Weights of a small GPT-style language model, trained from scratch on English Wikipedia: MLP 1600 tanh GELU.
MLP neurons of a small language model. Each row is named by its layer, matrix (up: input weights; down: output weights) and neuron, and shows model dimensions 0-255. Each number is 128 + 32 x the weight over its row's rms, rounded and kept within 0 to 255. Numbers have three digits each.
After each neuron's rows, "fires after" lists the tokens most often just before its 100 highest values on Wikipedia text that the model never trained on. A number after a token or word is its count.

L9.up1555:165180133148168122123071111126074112138149080127151135059154204123124118108167128125131158103060128085129112123186161098140131141108153099126092073114120131160111147105138096047085168081125085135104121083089069179134142099133212199130115141170133140114122121164039031097167143095134132147149146174049111128137095083121100167159152113167137159213145103116190122142148129075109089172123158103115118112118106091134149161148135178098107109122161166145053099121131130094128159150124090127122156136153175063172079170161120130134108137141179101131124101145151057156110170147170126185115144125168093113118133147137054088133141052130109085102128174161158087082151146159127114172123130165149123117112149096114138105126143164162102138080128120112156153105123164089157116132170125
L9.down1555:117101125148123186119091118146153100138084130148147120077105107137109084082173166135121081114063090108080124132093114126114081141100090168134158087051125192137244087118118159112109113051127120118123101110128126087195140140132171071148126150123164106096101151159117196123138087110154159088176123179145046140081083127119145153097158131128095121181086132075099090113141126119162073159100128113132110118199149091159125115118085167130186122166101110150107101107086143156161093113144140126146186160101166122132124153135138100175182171140097123156150147107158127126145083146057158144176154124142096096185156173087122149169117138135103115106123135230098169126137129065155083147142106146146127141230168130107133170108141154116149117131117074163148122148158136157128132112146103
fires after: " C" 15, " c" 14, "c" 12, " " 7, " en" 4, "n" 4

L4.up291:130154086113117069116148127110102126152123134114159110177147148156125128156105133127062124126079128113141151117167181132132115116186125155129133157124142112063051135121180126184109168151101149134119148141176089053166146160109138142140144101117129155103136123180093108116161134171180135115098172083186138142136183128122097123075129101124164093133107154128124120172135128097099113148116179167114128104129157183089058124095118100098171116121184193117097084106105124152124137164141113101122165125194114091113156147093088124125096093127092151142142107157119083146119180112154167109081042077082162135174116143135154110168093099090152141055109076213119081073145157151150115098112118076100141114115101176125153180171117145092101166142118149103146153120118121155155110117124185
L4.down291:109148151074134061094126148116248133081116207144111131096172140099116052143131142127099084099125113115167128132130148132083137069150203127215148152096141178142175129135187137079099117140141186132148118141135183161119139083178120131111129132122152148127138171115190120131114084124149122119089120087094155159149128154156166149131100113167115137100161106124128197173099173163118106134170137117124110154059123084134106110132107119149126144148093206178095157136115140142102157157101134143113087110105116114124143113071186134118115107196171138134119145148107106090132050104103153120132125072053176094177132177132147140087044113115136164124123127107163170142120114118093108131109103089093105151127101156155100208142123135155078144145114154096100149094205143150026166106134164
fires after: " (" 54, "\n" 14, " \"" 10, "\"" 4, " [" 4

L4.up1557:117136139142133100133172111160088168105113123154129120124097183134089098099165127083123144101115193139146159172142153112161116127091129101087132156160048151103123147170170148164129167081139120086143143103165113176129146123096121136126141032110133186087159141175172196081142173110168118102150194155148181170102159133105171120130123093114130050091158078085151095190145073150131124151121136108109114154129143151135110105131111163105116076176163188128090083133060128177120131091103115163139173136071164093111145147166069153115141129076066112110128109062101086151096156122064118084124110142117122139113137105111081133131159170098107129145092097089120140145131131103175183140127115080150102202066163222106042106157121166158095165109136094136097115088125091093081115156131149
L4.down1557:116101140132113097126141118154122159100138149131097149121115148146186110121153148082138150136137150140143150032197136131110094085119102138120120112107095122169119117167119137090156153081143099115098126108107140136138170115154155111089100133099091037080108111175124119161133092188079109112130114156159213216108139168183130145138131150084105109136168182165113157160198118151113080153172112073117116140114065192160111131104176173110089140081109122136095165095123101184131114119106154138115168070145153135102150139150137140110126142135090171105163109156185171140112156167102146113080090168122132071102174084155101098141123136073108177087081103073106084116081159129149138113115158071082108153077087139086082178161109132188141169098159131151100178091110096057134133099159099
fires after: "-" 18, " co" 13, " re" 10, "\n" 6, " (" 5, " Re" 5

L4.up1223:132137146153183123095150160106147154114139121119115110113144148132165176118227145110111089154173135161112163159178104133140140141127132087117092075144082168093125152117140131174109103133136142189121093122155080066122180075123129147182121064153066162160160119130164161080125130158201153089147085172206124065104151117042094121082096068109156110157153141066134130152165114140110127164138116140152149127103110137126094069131179142153144108120095141152165158136161140144092139102175124139088123163169143132122131124159130154147120123159111157097139084093140121127075108186115137126138099110104099134161054035088107145121129164171129123087147105188165114079136159082117154135175111056066116053136091132117115129175158108151131190146068123100099139173142147153167138132113136
L4.down1223:154147153133152139126177083095135156178090079093122163119157144177154088155114146113157116125152058104102102061116152155146126136073171092162107123054117139097191136177117109116056105126160120097073105119114093157148146168161157142100149113125111122095124112143139128171116084077211127135090150086154116139114081124215099126158081158099173094145156177150136115145090135105096181158163189073132143101119143098114088149112105161148137164032121151106144191065143138114092160169149104106112101125128132136173120162118151140166093140130099128121104118094123135108128165182133089124144073075070135128144089103131089147102133146085105135142162176149130135193117149130061132183137143141181116113119146085048110177162143109125139084174098117175100146137169135099117120123148110
fires after: " (" 26, "\n" 25, "===" 14, "==" 9, "-" 8

L9.up1495:099127118112107112124064109095154136095155105113082072136074156127125213181122139130096129076130122168102070177113121150170130148142116159164150160080119140145163141132138119120136146105099091116191104103124126135107108103046134063156154187148167160113160137158164148133160166144173154129162150050129087132110089108100144120129138147123156145062080145103124130187135133141047124078154102109185095165179056155117171164124117143109116214125124152089208083125112125106119134138082174170189120218147174109092153057165134125098097095119148157122150146093123164071111155126095110123118142146070170069076161138063080124100113128109155080178166117095131085136166170052134136121164110161106111106166160125127128109076213148159138162095120139089113121103132097143117102117150080
L9.down1495:057119136150127117053117126112126149149073128108138116138074163168164125101141090109146155095115066126085118131117105176155161158082105123189139171146138091118117149127164100134133205105118138148157129098114169154134137108146135108102155142137119199098157162119184140046147184119101147152150125124132108135140095147109093204138148097172154092092078144081167089147143106129113125158124156180159130138125092123160098150105145143062113119163072164100178177173127122173137118111083149130221164137068104119182225148133166148155129134146183153084106117153113100136106146138132115182115099094092149087091176115092131162149107191106117105166163122044115141090210156083156137031129127086185087099125160108086157101100101103123129073139137087108106154134139116150165084117161174
fires after: " on" 59, " the" 9, "On" 5, "-" 4, " On" 4

L9.up365:107152119117130112145121074078086083190101158130152122151157119105165125115157095077118164134101057150112124122152112103125097127113159121143100116121118185135187143133076160144152103100138173115080093126079121135109140100077098094153111101091220117137132106129092103122114054153169115117138125151119169065167106096113177113094114118163150134218171078149135152134191122123158177068146134145144115158145101180073123137206161100104097147141127093106167112105150088122123166153172063156132148130143164060134106154126110156168086166145097123100165124147099139085115147169114146159161162141112132091136177097081139130154184123099158130148144196177179129154061168096084151104188137069152134133144128119079178197093118165097138180152108137143116147188162077125187081102139085
L9.down365:121139149151140100112128081101076164066144147111138112118148101135151139151131163165150097187119126164112170128141132134113190066137129140106105116084088188116128106123152113118086155121060136171192107139148143156156117134105120166143161170130104157120098089141157172156140097105091125125142193182139137108127091177111123153117146118110107086138095127107124086143181117141212179137048129128136090179090191110124129093182174145070122122061111159111055151146042131110121096093158153141185144178192187067061144101182118119116139142083097117118184102095093101136093145132119133172138107141145138126109131115158168143174113139068065095126168131097109130088135142018120147132146117123096191129162146071151120142111131133091132049179132122121102159129101098115100142172147167
fires after: " C" 42, " c" 10, "C" 6, " E" 4

L9.up11:168148157151116104104089151117090101116085103121125097148063151138138129143132106087143114093108132093162148098117176135045135122128151131072095123148132114124131143099087139149143145132154200089071153107078165192160143120096149202124112088145105093128114151136121135133188153071217138110107166148141156194104174146106164117150111088154089153136119132056107151131101161184097124192113167157137105120178109129108129172171146146123139084142145178172103130089141101128055079150156160111131140101100165111082116123167094142139162134162104115170123130220123080072161160132134132167138168120132134138128101167093043131150115099193101116168129194056138131169147099141163118143115149153129178144111116155122201111217130217097078138115081150137102143123122135118113115140084099
L9.down11:119038137074137149079194109105081148156179113134169143127103123105112018137176091157149078085123079106152113122130137109144225113098157094150138085168140147166164148155135106118138112136135137213178143104179089134152134152180135148126122147155139119115108087147142119133099150081087095077146117133143111102056187133103123130075082105129145154082098134166071089115186136131118144126134135137107203126100070071155110133113119148131121075129147117115085123110119224122125154156139152150132174154163108115097152161111150173201148151139157123124080127108075128148102111180127140102108123144143136135145143117106080178119158118145121082110041150112199163088157164143102140105156121121115182115122148141150092159144128065124088127114145130184192108147035092144160100096122141
fires after: "." 49, "==" 8, " |" 5, "-" 5, "c" 4

L15.up249:141094131087137096144158134060119110171157116175138105124097132106191144194080063178128166062084086096055158189118111145117150118132142108151117169032111122167133144147070113095127130136107145155119137152158140158063194150122133096097080095113076149102144142125150129109136167131165123186074127110172116147094188129115104145118156156142092079117130146137113170102112123200112114138171138127084145127144110083072138167140164130190091147186129141151137064093128129104162104145191134086158159091192083134138093127124106126092102156124163099141071114132175133077123092111138140214145144122069172160186128139092189100162116107103165097183129156107182073123186175084149123083102099157122130118131146153099194161191135102152137156113099136132137100121191136121140117094087161
L15.down249:106121101157124035140118140068115114118065157174112158132162121079130145079091140131094154094093123059129135123101138074175154107162146129114125127179142090148152116116050095118051192076120125154126156089079120139175147210085161127139140131146141128108161166094116134109065166096078122096115104051096123140138154132177121114157065133136127074125087095082094125166122191131120164146165070117150063111138131137125139143119173127162154070131162169101161108143131164186152166157145094182109128111171141121182178113113134095147186124162117151071175077106143117096121095141133144075156163157118040093104161208136084134153171103167109154095095111179158118115108121162130131099129141104100120099151107127145146129033125063151139145146144154141150147080105209176122119146131134
fires after: "\n" 22, "." 21, " ." 4, "-" 4, " Fred" 4

L4.up601:149101177104139095085158109134135152143104157136148107135027188100074150194158143109164114150122158153144092158151082142117145130155154112061080150154125080153091135112174097180170161100157123146128075101154214122192122128161081116140149143073111113108155176144116153194121103119125106084143134141104149061127134142124146104069052158185130159096157133176111135100081143167152162123114124094142140090107140091074155107186152150119082148107053130085169112122117174105098168125181088118214134129160138131174154121133143174100121127132190174103088166122119112112097170152127155075099155112130118142091166130099213097147120117145125125148096173179178105148123134081098116108185083167089117077107116150158166147106099093121113054166131083133109142162061118126136165154074081
L4.down601:140068122121107094152178100128084180113123138126101181166036148132127130140125149110110139048163115099144089084121143152122101102151128151080114192087182137149064116163156163092110121141138140097151134112131138174104138141096148144123087114104100163129101119099123114108110077087104098157160149136152164141029121091138099183122103175179109162152140200110146127121148120095148087110140066171095182121187158149120168133164127143098086119131093165134081174145128171171127162201124124127095150157130133097079139147169106116182165193105140042174102174149115105178128103125128080125090094087070208085126137140144098122112169101202148128138169111155144099073124142115110238111130126125131142132179095173119107145123102098134159159094123113137173068159128112132109134118154112
fires after: " the" 40, " The" 8, "The" 6, " a" 5, " in" 5

L9.up1127:142117099145191172142165070116058146170143116120114111140108141102122076102146097076131081181116171158139131113128125127109080136161123088064081169172109112106080143112116148156127121185093141138122158099040148149122169118124109118161100114135166167092106092141124133137074152094145099072150200139132119150134160063130094134145093144077115124128085145154151108094195109104145167122128148119138130161093103170155126175122090172136069109127152169169170113116108103135101120108092149112128122160152118141161102072132008100185110140167105141149181108163130121172141170168144203105138155109131141121146184168110086156092111181155092069125126159120123165100114203171149135148124096101164144104171117157082150101099123121181091158164135128104185136084120139184124115086114187
L9.down1127:152125067125176100108096127106128107081075112148135081211114135111105141114124107113152116153148117150128125172127104117119150091134088128184173157145109161138153134131087119153132142152172085160094126122180153147145097103193146128125101163136125152133162148096177081118100153097160091144140182170125142107122200195216106160133120097106142117104161162101089085172159120112077123153103166166139110088126134110114060105179084152068152052077153071089088139104114092151070119148085124222152139138088147084149108092141176110161192187109154135149070124117108157129088163131131187110102140181099077128188123118204154103090156124069083097144148132171191182144136111035094145132154113092172152150060143174125112122139103134137169092100161095131156152148097138143110132065110096
fires after: "A" 13, " re" 11, " A" 9, " pre" 9, " a" 8, " (" 7

L9.up640:114116135124101098197149140132135140107101087145167118177130125150104157098154141121158169165131127123096139147106079091168141116124088165079109087150209127099097112142120044143176109113170137117131136130156123077105146165169120161168136133158118091094097169158209166103113158189163158130101153086175068125100149164067114139138205156100121160146166149098187126126084141085142185146139185147114120184101094138152073152104124138116137078159153163125116075101119156143097066106117140041157132158071098119117124121150139172076108123192094144069100153140093145115103128152105097143155110175104102156116149107129136153166121123142127138163118187174110123161117115084092154152114103146143150123120092151065089128165125116186194153055115168149125146129160131155150093169120150
L9.down640:134154150094119089148171091125130142170082071161062174084092106168143133065032159113184111109072078170141139115111159169151178183132173150170192109108127137095109142119130092162133125105166138151163141099107125130095135107132111143111152146108123113182125135152123103130148147159130124162104118148091160177080093106170176173178112132102157126145096178122074137065095154126121119179132090085100108148090092148167078179161133098083149122115162087155081120163151158067169115178161155134104106126105167114089136099161139182190141171127204110081143146122115123149110117156109127138100142088139155138110092140120106093133094128069182138133176118141159106122064087139092150163160123105101173149032147129078124183107096080129149111121133103131118091139110184157103126124145077
fires after: " in" 16, "." 13, " (" 9, " ." 5, "rans" 4, " al" 4

L4.up835:114139129181157129153095128123102169146141099140083103153125111144089123090135121186139134144096112211160172157134153131126117135136120175103121103186118148163176139171120046117079109018128125150120156127100122122148081092107084109130147033124137119126170183119146157169124065109088167104181087157135128111152090110115159116104149179120103168070084147147057130125115115117122137073148128131161124206120198123098127160074089150140063080145162114121163137113130113129067102156058090150107137175137135124171121120205143106223065149113184157095151179108159154048111134163137134120119128106105138104117116093128109110130116165083143112103134152075107119166108098178159154131136125131151155122109146123145130100147095136138134144147061104124126165173111092151164140176062090
L4.down835:119134147175125131091147114185112133080054169133059163159112128062189098136143123061154142124122162138130119103101100181104144147122083146066132135147154050130128235150159160099127132127133105164137129116220085101148105129124097106166120076132099058177144166119138152114155125145071086104121162171126156099099136108070166122162161122133137154066137161179102175159128054079075138140150142122139130122104117058116088129116087112164174152107117182120143139155093110105189123096142126101109086173126154126171102141129089136118103099106169076090140163150137140158088152159170167083130085097138146088176123131117110082165156126173084163135123157125116091111198120147176081132100125117156156144126067074149157136135129122119080142116126144223147073138071117135141163103131118
fires after: " the" 46, "F" 5, " a" 4, "-" 4